python train.py --norm_eps=1e-06 --init="normal" --init_std_down=0.0 --beta1=0.93
MLP neurons of a small language model. Each row is named by its layer, matrix (up: input weights; down: output weights) and neuron, and shows model dimensions 80-207. Each number is 500 + 25 x the weight over its row's rms, rounded and kept within 0 to 999. Numbers have three digits each.
Before each neuron's rows, "fires on" lists the tokens most often at its 100 highest values on Wikipedia text that the model never trained on; "fires in" lists the words (lower case) most often at its 100 highest values on Wikipedia text that the model never trained on.

fires on: " that", " such", " based", " same", " following"
fires in: "that", "such", "based", "same", "following"
L6.up561:481528495477488522471525499553500448453478498455507529473480526470515506525488530517501481530513481492535474471560516481465476502457520513465497534513525480522493484526500461496502529533485497489496510486527514505537483537536494512446476506512511501486551524510486470515502492498489565540479492501531508544516496495520464439528490519558464503466528496542491504490509481526518491542488
L6.down561:500473497509453523510548514492471499517504497509505513502455484477506565472466475498497517501512518516523541526502506519483502510544508520486480485529519436477472480486528472463472488508479520501521501493468482494464502462505449549495516512453526498479475537561510498505492483527491488528536462523475514461478534505490485491451466515519510523475503495536522506502543481517480489507484

fires on: " to", " bill"
fires in: "to", "bill"
L6.up1743:477473530520467497496507506440521484514471501507484523521519481515549463481528509461564517490510539499447471459433496498544514429506525480490503520514493481488502530513474531407511505481475471526518499547528470473507445499471526509499491495512477483462520465475501508485511536535580482535506483469535446479520514518508511527530528506449530487488523529482488514541463501495521511472534
L6.down1743:503517477526494489511513456517490505466500473497510504479456497532493514540517513514486488516491482505524508506454472467482500496526505488477508535483501472480516515497498494531521515518516505478506518524533469472438501487515518471501492519489469536491470515548491480472539496524517509499538498517506517539486544514521491515512484495544495483457522505491521511543508496492497517510519

fires on: " the", " The", "The"
fires in: "the"
L10.up669:504516554509524487452483521538461507507525466477474466529485516463500530480447502519481461498456485498485505524495477516480508503505503487509458514521531561487527486502509461491487495481464510447522502519486516512508496505512508505499560476486480542537478504460481523476508480475495511523488524476549525477491440536551486515509448486467493493504559467485449467435536450531512473483466
L10.down669:498511518520478523469474490530515515480484524510480519493482513486545488459534566472478510537514488513486532502471472509500538481497463536512493476531489511476487504498431525535509456493508501495532527523481542463460501461539512505500491482486479464526499508518470513507508532513481498531482492454498487509493504482491511494533494498488496525511503535503495521517516503498494502495498

fires on: " the", " his", " \"The", " The", "'s"
fires in: "the", "his", "s"
L10.up409:546540515431490500478504525534494522513525528526516488528522489517497505528468516513461476512518530491483526476493486491463523475521483503457503479477529516533492498510514495481456515468511545472495499526512522508486493482470515495492484531488495488493521536534545503544549486532478485522464522530506508528517526520542472520456507507463516508521485507510509523517487494500494491507513
L10.down409:502543507503483511503536506515473512475511472457463517486506525534490512518515531511477505450531546463533514482454492536540528515522480486538513532511491523479470513484512534463486483523483487467508439511491495488512498493516535504483551461459503492494541507507478514505481495514493535460540542542485491507470450491532473521503483530507492509472505506515497488489483482450522502511505

fires on: " to", " that", " been"
fires in: "to", "that", "been"
L6.up982:511477500502472501486503531542550492514466484499484502544482510533463503507536500465468528503521530477503448505512509483519461525497559488471506527533501476528503521529553487522467533537491501473478528515522495508509527547481530476509476477474467493498510512523506476444464513503496525496503488498562461505512539493486434490505526529488475475502489491524488546528512518514461447496522
L6.down982:534498488533530463517479502502475492520476488519521513531431470508463501465515501476473484486536534513516460490528481518513467501467497543490535462454503476494483539510474509463538477531458447530510506491513504509477475511487489517523484523494536527463515500505503490504511493504487559490514506515491505507492536489461513517512484474473540510504490496504499480516516511484529502487523

fires on: " He", " It", " was"
fires in: "he", "it", "was"
L6.up583:530506535530527453464494504537476484504492432509491472461474523521512496526479476520457487536511551480444507462510488466503511493500519501475506486502510466493507527452544494509549491497527499487513496454511537494514458460429504467490538463531475437465503530510462474446455482496497535525468496474479493484483526518483493459485487497477503483475524470503528515571509492522485503508490
L6.down583:513478496507514494535479497519545466485486493483511553502536541515491490522526479489481473477492499511475523481505491486511528472494490503484507525510506473502497507501491480572524519491507550561501533521515500506477530463503500503454483498546476509487477499484512535517475489509455477490538526541494506544482563536488517564499481471532468478470492476427519479528546542510500489499518

fires on: " the", " and", " that", " same"
fires in: "the", "and", "00", "that", "30", "same"
L10.up972:497480499527492500476483506509482489493481442502476467473471500479479505516493500517534494488496524552469524475475484550485494485524493524495500469513485568527507454490489454536461495494534523539476497526520462479505479485508555492491547535501510512418513499489497476456492506520506480516469465489528490459496524481520432484494481478546508532473523466508498486462511508511464510486479
L10.down972:475509470495469491542507466480533484516509477454522498538521509482515514490560529539468459517514493497497512534514496510516484481524505471514503494481519508469521496504481533501501517466496478536513521448489474482463483481493506488479539550489522534495533529507500505500509530450492480494451541522552512516522551464528489503502532483447482494479504485452448531466496503518466471521513

fires on: " to", " while", " before", " would", " will", " of"
fires in: "to", "while", "before", "would", "after", "will"
L10.up450:479505503471490562504530515451486473503516437524546538519479529484496465481465484489505486509475530497510481494513520515477513564441525518493487472506485524523514486521518493491526485513436493515519494508497494500530518482499513501537493531483497440526518507510522454498524513520473514483486495495554533530478458459494514497498500475514498468486483519486498541516495543539493520516550
L10.down450:516486473473509524479495548544523490491512534502485503530497477461513484537518545505492513521519537507514534481518459488547465503482521504461458467500507487517505486488482496507522507466443475461503499505465512503468459489470507467492484512452487505493484517518555515545454480446478471516499486481511527518465509544496501507492525520528528503513530479504493532469496465466515512488514

fires on: " by", " of", " at", " with", " for", "ard"
fires in: "by", "of", "at", "with", "for"
L6.up915:496527518515526476476551476529468492507470505485528472466528452481529490513487486520519463496519514484510496496500516532483520538489456528479485497508491497544503477542548533523487542485480482484476519523448496505475501488478540561522507518474476456498474549503525485521511468463492497517480478528541523503513479492486492483483494500500517535567480510465533555510497483515491499499508
L6.down915:480490525543501496484491503502482496493510499566500497503508483476480475519529546469558511469520529441562494478525514532517477553485496518502499481526515531523495501457496498438494512507493510520511542489496484531565508551472506504516468497473501494521483468514474497504492538505536473488444522491510534537462510521529491464480506461545513518494504508537504508505518506482514499484543

fires on: " the"
fires in: "the"
L10.up415:556506458541513525463508489517493524482521524543512485479517500461470510527496506551511477538501481526465511517488472495517537520463464480534511513464512499522488478509512467520503445523493520470486457502497492522486532458524546475451499464509501469483524482543485504513483487513532537520485516459533534529512512492488467527501507475496495498553492463507513503481442499490493485515488
L10.down415:487512543463489523469502518494534488554505494495482519539477477465547511491489509516436466477459436493531528486505535504491516497502507494526511494502458486519455461508482472522490513494530491534528532436459527460516512514518479548501551521551566476530498448472496521510422518519510525493489485479496460479488527482519491466509525485482472549444526488525494472522490550468519498526504

fires on: " after", " for", " at", " before"
fires in: "after", "for", "at", "before"
L6.up592:491519532507509474513534541507515467486518479514500491530452502504476509466514516521497563490500531509552463544529539516485520493432476494472525479484541501510534491511489497549516505489491499503502471519484467508492513538508494471515494517477465473511523517484451491475487444447525509543514531499488490498525475520508490496503527461557541507486502471521506514505478485490528509515504
L6.down592:557514498523504490523509523509487518493473541472537510501462501493526539516584502488480481444501522524488501513478526505515495492508486479484510480485468520502500497506484459476493506469501496507553490489460520533507474500474473468498529505529496468495485490540465506475487479494529503514525478531497487530476546480484474502461486524523515547555514540476494509483496505493476523494526

fires on: " most", " an", " National", " more", " United", " Ministry"
fires in: "most", "national", "an", "more", "united", "ministry"
L10.up1134:508530498487480529516512458498484504468504529469513510497510464492478470497504476488515548517488509509497447505474472546498515503506546515492541511454528547526509479528516470499543518505514515527552525480467477493493544480507474483478497527514530517521455491496490490488522499485529504490494485526526493530526498474480489529539521528534479469517492513513467489499540472526535503501495
L10.down1134:538503474550450431500507460483503500483505493479507499555500492503526524525508517487493472482448475551466469487512513488500489530503476528462464474540509504522484535479512484490475481504519479511506512532472513535501455502526506505509489510544473475551528479454488496473511525535484507500513510495446563498504493481508436482435542459513509501473487467491524488501447512490477524465467

fires on: " an", " of", " a", " the"
fires in: "an", "of", "a", "the"
L10.up1341:503503501513517495488520518528490522508465494498545478501516543505465486489488508492528524476513459481490511466507521552509477508482463490486552493532493473520524565481526468469529482474488487509525449486500546512523485527503481507485548460499487494489470505529515507465507488498544519522494490490504490502497505478477470510509482542523486515536523466511551452506498491485523509491492
L10.down1341:504521494518489463502532464481494482515516526488484503479479452468505517506499487499487526491478569510520503538511534512489500500487473496484477482448536551481474488493482517500458517481483530487490497485487480497467447434491548538558519529493508506473541507512482498538535524498522511490503506538511504491503476527536492478501532490472490520485473529495442498530490544507484542481498

fires on: " as", " he", " before", " for"
fires in: "as", "he", "before", "for"
L6.up1615:487566526499514507507534453478477496498551528480497544502488527524498469496462470519508469500527499447549496518501489493478457544477509531481494449494467495506483488470541511530494492508513530500502444480483541486525538480499507518517527517486491485517542500509519489534507485528519498519492519523463508498514526501477547502472485491534488483568523474481498533514504507475504486530530
L6.down1615:475490469481461515514521480521498513473539513546482494523507487503524502534522507477518511522506504541477518518502501495486493504469518488473503491506455537476485496496516455454505447498526496536466462514494450436510450515492507530491492506493514487514512482475497529454474532485501509519542506502515472508481553481507480474494509476517523504479497478461504512517464544534510524495489

fires on: " had", " was", " spent"
fires in: "had", "was", "spent"
L10.up1627:505505508516482478503455434488528534503506500527472492525490545505473518509506500461511463510527512513486503492518470471511472482522506478522525490504513462502512532516467491562513566517498492562511471468514488512462462516497585527497487501503501539493520475503447462503494517527510485518522502498494534467496554471487481484506492534525475535536491506499478504509483513501512500487538
L10.down1627:479510487486543480541542513452511508483520501479520544498522495491534513543479543488488482495466515501490549499499484486525510521491513470500512526493521511454494510484486538516486501478507470462509482507466476499489499486507467505473525467481479468498481489471566473497506472458540495503508519516532545525488538494504572510535504487518504458482515497496509536515482502480520499459484

fires on: " to", " from"
fires in: "to", "from"
L6.up1205:514520541511474537524502523471521504560499501500488456505500466514494521471519502506531513498524508506537524466544499511519471521470491496447480519541488500511497551546521475501501548527482522483525498483507469450472465518497502516494473474474485493488527509470534492501497507510507527513475500492490530468487510463501490487488500503479500495533509550480525496458489513467507529502492
L6.down1205:491525495533458539528560479506517507523518510467528482515516480511500487504521504506493518497532507512548532524485494518466478460495496501494508476504533552513498564524455514519509464495453500472480513528499486470506472514522510466477509514568520478534501495497470514477526526526503487511531531506470498516550524482509513487508503481492492501495467510459492490514487537482552519456483

fires on: " to", " would", "'s"
fires in: "to", "would", "s"
L10.up926:486526541473512499484512505468510527472473484511511473518534515469472500476491525528475483508440485484454503539473493488453519509494494522497490506496519435540523493558524514479476522470461499499512500520530520476533523477494510526472494496523480434512546429513522545518488469519539476533510527499511493505458502528496508520471462469529524465514486471483509533524492521455465484510512
L10.down926:470497461503520484497527486517510515504498527516513546480460474496492525509516460534512474489482485498525554502443476495517487500495451479546463553559475537512482463493459493518511529547516521562459514526516479502494446503469503484481494504490508518482446474488495551501504486462491501486560489482509469498500522512456458506482504478516487482496530487534498484520504476510558520511544

fires on: " to", " would", " will"
fires in: "to", "would", "will"
L6.up1613:485529483499460494497461518474538508536510463499485480488512510482529494489546482498486495502519527498506495499530539498535491526519502494508504489502475534484468530519482531552506508502494504455526515491503522469545464471466515489511546505482512505456550459539517504469484500495517472509506468500524468460481478499523514502484515484469474512511481511447510491539555529501467487493494
L6.down1613:519511482522466474518500482549481480519474477525481514524490470497495503522525493475526511544546510519541519522485487474551481471501478433502476490485519476497461544489518573517509470517465501498476553524504501492528459516486487456475467502489503470512451488472534475526479525464476530498507482536509546505522470464494494484503492442488544518459553456462500488492509506502531514505528

fires on: " to", " into", " for", " in"
fires in: "to", "into", "for", "in"
L6.up1374:512447497500490502481490486552517467484509476462511480495538516469524484487509480451493477510507447507471490500490503523493484507520474544516489510475510471476455506512515452497495513514542505487500496486447485519520520496481483511574498509513461500494524509522456510514516483515528509549507523508493532541470530522536497536485464464515540510567498509477495507455483515494503496475526
L6.down1374:464465522493545510505490493474495500469492498481507496473495508492465474490498529493537505480474504472496503513492519493500486474533461496525524551503487484464484509484508460488514507456508523492478471478494501477510511464535502503577534524501500519497479481510500514508494505512478488467497522494514471481479519514513506534509441465515482472493477509476474548542474492487489474503469

fires on: " the", " a", " same"
fires in: "the", "a", "same"
L10.up1875:496465481510496482483495483523462496510491452502486515519497500502490486509468519528465460515550514474482482482481523465489501499484495508506519510529519521547475450465518516476475528489507458530489492494480538476529507489510558479500539527460485510506526542541471498477477522476492498535484521509495488503482509501490462508527489504459523529506457489503470495489504539527498498527457
L10.down1875:488503489481463459475520492489514481503508520547519484516490497485481485522509494503455462473529481487522490472516512535485508492520539508439483470474485508466516512513500525517516513482546491544489558477528480537521506477503532525470488500499447520495507523508472495470486505455506470518450526510497503485474521492499473483508534480477485498474489487457500537512492547502529501474501

fires on: " of", "ia", "ne"
fires in: "of"
L6.up1335:483484486522475556501529496495507439488481489470528491488494520508528504514513537514533504546529501507474496478509460562545507470485494499482570548527492521515524488505500502488490493497526500545491476497534526499484525501529491478540526537512520493482504495501524495461532534462503508526556501544528473503504511464517474444524535522493507540487487504473487482500470471469491490531503
L6.down1335:552512474485508489499509525494510520433473494466492525517486518522521529483451473451507478480529495469484498507491500485528523498476492486523532481460503477512471481479489490500477524472530476500503452514480476480447472508510481537505524506481550457493520442534503480502458511509515522491539485525491496514508463496487461458520505536475500499530530498522476464533514492536489479510520

fires on: " is", " was", " would", " not"
fires in: "is", "was", "would", "not"
L6.up1978:500485536532463495476468507493506543503477457484457516514506519466467513504522455471506527521491518498512465498502481527508523560495475523490527503497500496508553505536478503511517512487485501546533487477529493491479453541504471512505477489523466497516495482506503492510479521474507524514464468499537517487463480546514457464525470511448520464487532550515464525483511532439512549473521
L6.down1978:515454481515512505503501471517463523483512496463477480485528516545500467503520485484509493492502489509488507471518460480492479462545492510523501530513483506510506504496516474504497505536478469453484460484476504465533535519541485471525454473534487480504473531487535488508448534489541461505515518510531486459488494504509520459548504537510488495542507483494496462505520504502508473481508

fires on: " in", " from", " by", " at", " during", " paid"
fires in: "in", "from", "by", "at", "during", "paid"
L10.up1615:488492484496529468493500486466466480461484508519494516450493494501512478477534459492508510474470458471520510476510519581448491527479484490520497469464486477506508498501467511502509469495490486471470526487523565521486519496491505495489497510505516481500480516460478448484467514498474485490520482527537511464496478501465485520530488474502492492519495495483482526530495483507523478459500
L10.down1615:532489470498528517479495525488493508497497492504511523468461519504488502497510532519522473475541529573516502518499507466536496467490510501477472511493509460541486513498513510501552500455492502487505538515458519512508477534487499494493471527516513511495464481522478480527517457514514502469492468465490501500456511509506527486482478453554537523491512471472500493506508506506508518532520

fires on: " by", " By", " up"
fires in: "by", "up"
L6.up621:471523519513494466500499527466484532534495482535519498514456497495520542493492488513512481503518500482520477495512483540479521546491511511518508487485445488491520436481451452517496496530494502508503470499487485493484505514547497503503480483508505519507444488469483420510493540549516490505488480477476489521505478508492488506513492523487485512488511475506449481448490507528502483480535
L6.down621:503552488507434483490521484474477521525537475467511439489455456503506467480466453503494465532489525487538500483514493538477522488460460502488486502483515526518493464516517484506513502516483498550471466533521468490507521450500467503527475513508482498541447537509513510529539492478465481482488507456482504450512515484506534510479492525453476503518547515488485488529482550479507447514501

fires on: " was", " and", " a", " also"
fires in: "was", "and", "a", "also"
L10.up1895:524450531488493535502491506490480469532538439525524557487548480529488473475518482510487494490514464525521491495446517505455480495522485517456494453480527456506513485516516463487495527553494535513476473461519492493500467505479552459462495486531507468478512505481552514514526480498454507547522538482503495521485528448478463520514502477454496533480468509497561530531511521545512476502510
L10.down1895:495465468486511515484518487490499522536504527498507520485520521497467485546551485470500507509506479519487505495503500482499468496477500552506528477493483467469493491564478517481544532497534511521486483464511481489482503453478507478477443474468516512510488528524509522495466526503513509515491527483479536485452482490515511517507489476489535463445489539455505515507447461459519481501487

fires on: " in", " well", " of", " throughout", " the"
fires in: "in", "well", "of", "throughout", "the"
L10.up38:470487493516495513502525496539537502484499455529509492547525527488512512478459500506517521515492514495520481454523537497493463469488467480533452473434498485522493545510496492482506460462484528505532522537519505488551486513467501500519447518483500500524490500508517520471479544512468464498522523490463534476465507526486470486561530479490506488461488477526488464479497542505478505520448
L10.down38:482497514449556541515516525517474503496493474518529497457480484473470473551536485507490533490509485523534466479520459484491501475509490513494470494555502524493512525485475479505521453539481522467491511528476538511499471495489509514482489481525485502545518454507537485499484509499495492510518480485493467525518513477492470461537456498545483491530504443486495458482532484510496528524506

fires on: " of", " sl", " record", "j"
fires in: "of", "record"
L10.up192:456536493485493525499500472480518531515489500537487514522485494496547471479503516498487491503481554478485492488495509500461478495564497475477486512476473495455497532494491529463514503507469503482422473450508459509443480494527526483500495508537462514474482507529494501523502569487558523506523477482521473515558481518476536502479524498490506527539440519448486498530521440513456487500491
L10.down192:488500510494505469513543520514532438483526503512501518539459597478499497464487515491528517483490505520477513487518496507506492525503454485516480497492530527490522492511467508510481476493508484491501497518492480552454513522469463573493497454503495543498505483548489499489498510469476518512491503506446497462522515483499479530529474465490483477514503494483531523469465499496514476530521

fires on: " along", " than", " during", " over", "ș", " under"
fires in: "along", "than", "during", "over", "under"
L6.up90:483519476473498472497538502539503527500458463535479524502487522495464480530523494458551492521486571511471527484523479507485537515495480540509487485489511475549521496488525449526497504460483481530508481532463489475536479500509468533498480484438507506505543535520498467519474517501546507493512497529505487506488472482523409515485538453543494483545520478462472465495503451505476509505490
L6.down90:545509516503513531512456492514530509467546452460523473489494468514541485481520521503462481509481458496499510525491471484520513507542469485493491497515555511513474489515528452511547495492518504492481499452563523498499499483521513478465518542473497493506515490509508466486508510465472495492511463464555470487450515474528507463508493526520519516490520509514526542510510483543506480508499

fires on: " to", " was", " took", " helped", " were"
fires in: "to", "was", "took", "helped", "were"
L10.up1347:492511527505486497528484543518510514477519478485499511535518501508466511483453527505507466521510523519536489485468527470471501498511510495488497484513502491504489468526475490469458487493471462488530488483517487498514492483511492501523535531514468515490526502528442556521491487526484547519493471459505450493534532508470447490535526503432421559506504478499455532477515477485533476493488
L10.down1347:469494494507498514504475530506487531523504491514468494522465513514487498455522518507477511562505518495464486505512459508477503489534540485471531497498495527537493503535493527510474485517518481501509503497503488532523504515489421528522503533471486509511541520516465552551457488471500494479507485515510518451512495472464499471523546498473547511496526509505476530521470470463515520436481

fires on: " a", " A", "A"
fires in: "a"
L10.up1437:464541481542530528497494569428516526512515478547486546474451527441473511476480501539492471519509501474520516499483494526535536501453467531505513540533503532462439520492533468486499520456535502505493499495516514513515482507463501461539476480545523500520469461493492490508543464507585519509504518520491469487514504519488482507534529534492487478490452469490518532513448532481529491522526
L10.down1437:467562486474515475514527530457562540470504476520501546483509514487503502489485480554482521479489543494485498450450504490480536480477501481487499492525488483474475519562571506496462511469531487502472511498496520509517487528528535454492486513507522500506481473428502474491538477495515492530492503521461485497488477490486516507483454524467462528574503520454497507485494518483497483496538

fires on: " which", " that", " these", " to", " some", " Some"
fires in: "which", "that", "these", "some", "this", "to"
L6.up495:477465468496491510501537509454548494510505472465478536509442530489480516489508480468520502476532530484511529500482465462486487493508537501534508507502523505480505500484460551541452480510452472454501543543506516519564475554477488472530536472520477499485483500560483500503516465509506527491471511497493493475530521491461484463451516509488502493515471485486513524499515511504496526496495
L6.down495:489478589531460517513492542529449509495477504504472443495445491520527502503497504499457512546520465501503475479488488501476461525511484479473504489530529474469537469512461496455502506502481501498529512459517474504527484498528513563509506509472529494548492472487537483503512531460512512489483483510498520536515466493483523516478526509483526494485519509471446545517509505515528509528537

fires on: " the", " took", " on", " in"
fires in: "the", "took", "on", "in"
L10.up1630:455472496485497528496482516526487499477503527516455490513467487455477491494535505530503488519461526453518515485532518511515476475539462513491459509499532452480501481520489480480487495494498472491548516487503528490476491462527539495512536475520492511488468507431480501469498532528495529525493489461494490518485521481461473534470498534506481536563476544465518502494517523467525552476467
L10.down1630:491470517521496488502494527504475510466494489489491531509519490469517544478505512463506526464448488514536528502483504472481476511500478524524572490471493491515511459530542487497478481521507494512550495501470530519556485461517507530495506497555524518457515498545501505486503496512497466481538459503499464488483474485527473510486484463483546475527479478477462481539541502490475499525499

fires on: " by", " of", " to"
fires in: "by", "of", "to"
L10.up1962:491530544532469481512506515494491510521516499468496523472475503507511526486477508528510477540477508453490503514512505512477521507500504469494481486490477531566482501528512498480458473473501437494520477536482489473473480484501496482537505492488474489506500507488527502495492533484505522521494513536519513516501465494491500510463509510480496460483534461464520484464493503509471508471509
L10.down1962:496488529535505471526509520496467509525495467607496495470462496513521523486469507492549437493530485485488475511513523538502579527505538430504471497509494529517514512503533504491463500509510486554496488513526447462482514521527471489484514494497494456443491500537527510490542485506511485433478502497479513472506466521482525548513514511495477483458534461481471551501500490518518482433483

fires on: " he", " He", " His"
fires in: "he", "his"
L6.up1747:519467529485476468512477491510467516540481498548452515502469476504522517509464490524470517539519508519480462503502476500473502540496495502486518520477537468482511463534493503465504522448495496505515498477514542489481498514487534514507529470525533524513505538551511438527474478522478552521523499507482511466518469528497467483501474490508496461492512534513508481512445512534539480484517
L6.down1747:517543480536529537523497508543497481521459512503478528483515529510502530532515512469508492474475522490494531485494493550508508499537483508529475512530489444501481580543530505527489475524509502462524481493499452515556541500466462446474495502494498506513498488525548515481462506480487495444548514457510506497477508474516486521530480492530558468515517514525535482494511535503478501508522

fires on: " of", " from"
fires in: "of", "from"
L6.up1864:511482491546500486521503512510517465478474525506496450507529520462524475503477490494524508535491466490520531513506525523451526524513488474500520490491479544523515478485486541493512527576478469498447533503491456487480481498508533526509517470501517541510462471502472536448521498554492495504469499481479520478485472501489559536470558471492474490514513512486449477468507502492484489487469
L6.down1864:485511466487520510511474510506474538497502474522501514492492542531486500504493469460559499485480528518477504512527507482497503515514522473481510508519485473513506488469506504520481508481497500528493508480498484527483532481495493516482474536501515521453546520509486486511474489518506487518475510502481480498494450461475511468490472462529516495484505478478494539500511508492500503548504

fires on: " in", " of", " a", " American", " born", "In"
fires in: "in", "of", "american", "a", "born"
L10.up33:479513461495486484538521482513493476507500521473495512468495462500471514544495478495456499511507508525525509487516481505498488472533457518507519468467519458482493522516522502502489528478489480476488525493503508507490497524498497508454500495516491472509531463508565487493536457490518500533473526490512475507515514478463484522489509511504468502522520509511509488516469492482461527446466
L10.down33:522478478498502511502475545489476571528493475512503512509538524535481476494515515526500492495497458463491475460500526497468502492533464486530475505522487475496538507493494525517489479509478510493454517506556481508515531488510458485487487542509479532460506505545480487479462457494538488502489535496503454513508508488513528547476461486499544465496444505553488507528464471508488494470498

fires on: " more", " most", " very", " less", " a"
fires in: "more", "most", "very", "less", "a"
L10.up1193:509481525491492527459474489522519455490514480506544531497526533467495485470531494502522503467481482517466476467503522511463486485525513502539520489496514455547481491479544483459467519488463491491543452490485488497474532501501489529478514488507492515501515510500469504500488494480499469456501520504549530471498486490503525499464548516472442515530529547500521487523484483484526503446482
L10.down1193:501486513549503510448487476538471519477500462468524502510490525496466519475517487542528497538518506501473493461455481498515483474479460501510500518484504492561531511489478500477468502496519504502511502474537508538520502489516491441514540489468521519521496508490500498491502472469436522505482481508473491522512496451502514493460483502455516514523482490491538498484479462469517509429464

fires on: " in", " that", " with", " of", " between", " at"
fires in: "in", "that", "with", "of", "between", "at"
L6.up1577:457511491480504526529496545476511514523513542537481548529575476480460494457494467535527494496524495482543477476532508501458522492480464507463457511506509516518487497496489451497477518515468473504494458519519450498492514536551508503481524501488497518498443490512475526507515508524518528483525511488515479484554504497470473486465537493502509526516497454543508457486489515532560494461483
L6.down1577:532492446509523475479439502501481486500502481461479510471518501509523476481512487491496475492467514505476489510494498502533508462511521492458508540473499497514502505505541496496507487526497480556462523453491479499523490460499523515499440477512438509488479482500535448508511513502525486530499537545526508545513513517489511474509450489524515517512522455472513480461506527472473519542526

fires on: " a", " A"
fires in: "a"
L10.up703:514545466530517514450513487500524518508501487493495529467517489507504507537512493438548500522524522508483523533453493517497539486492520467474507500510510447530464523464538504527479527501462520482509513481506501512486508526535508511476481477527483493485502489549503491487514481483539529501509496489552470478507516472487503538496511492506454503531520486471492546522478495499500490506513
L10.down703:499553529523501513549494511492486518524529463437484596464500526483514500534479519537529500508505524457493462512448489482532516494499475481549497493470488478524458513486510507470522532485485495455501501497506473472541508469474518475492482518502518513543502510526449494509508505495505495484497534495507522463502487518468505465410493504473529492485449511558526495492547528494463545536475

fires on: " a", " now", " that", " only", " an", " rather"
fires in: "a", "that", "now", "only", "an", "rather"
L6.up1500:470516498535516465502505518483465496502498548500503487516542455482519497442489510515492501477491474520541497481505466493535497468488504481498523476529509490493438480507531480506504516453549517491523527465490527518501478514449519490515498505469533486556505489526505492471486499508526509534505492532538481540509478509490527455539551496493511492507519477518512519536515508534554475458458
L6.down1500:529464474530463528510537505511466545520494471471471498512535518505482463479521446448504515527505511496514510532505488501512523548511497524455492491469497521510471515506512487532511512555492518510516489525510468485490485502492532475449474494502486491518511497482468514485500470527496492522497499514498489499461492463476469499447445503485499498492479447527471495486503495532509514507518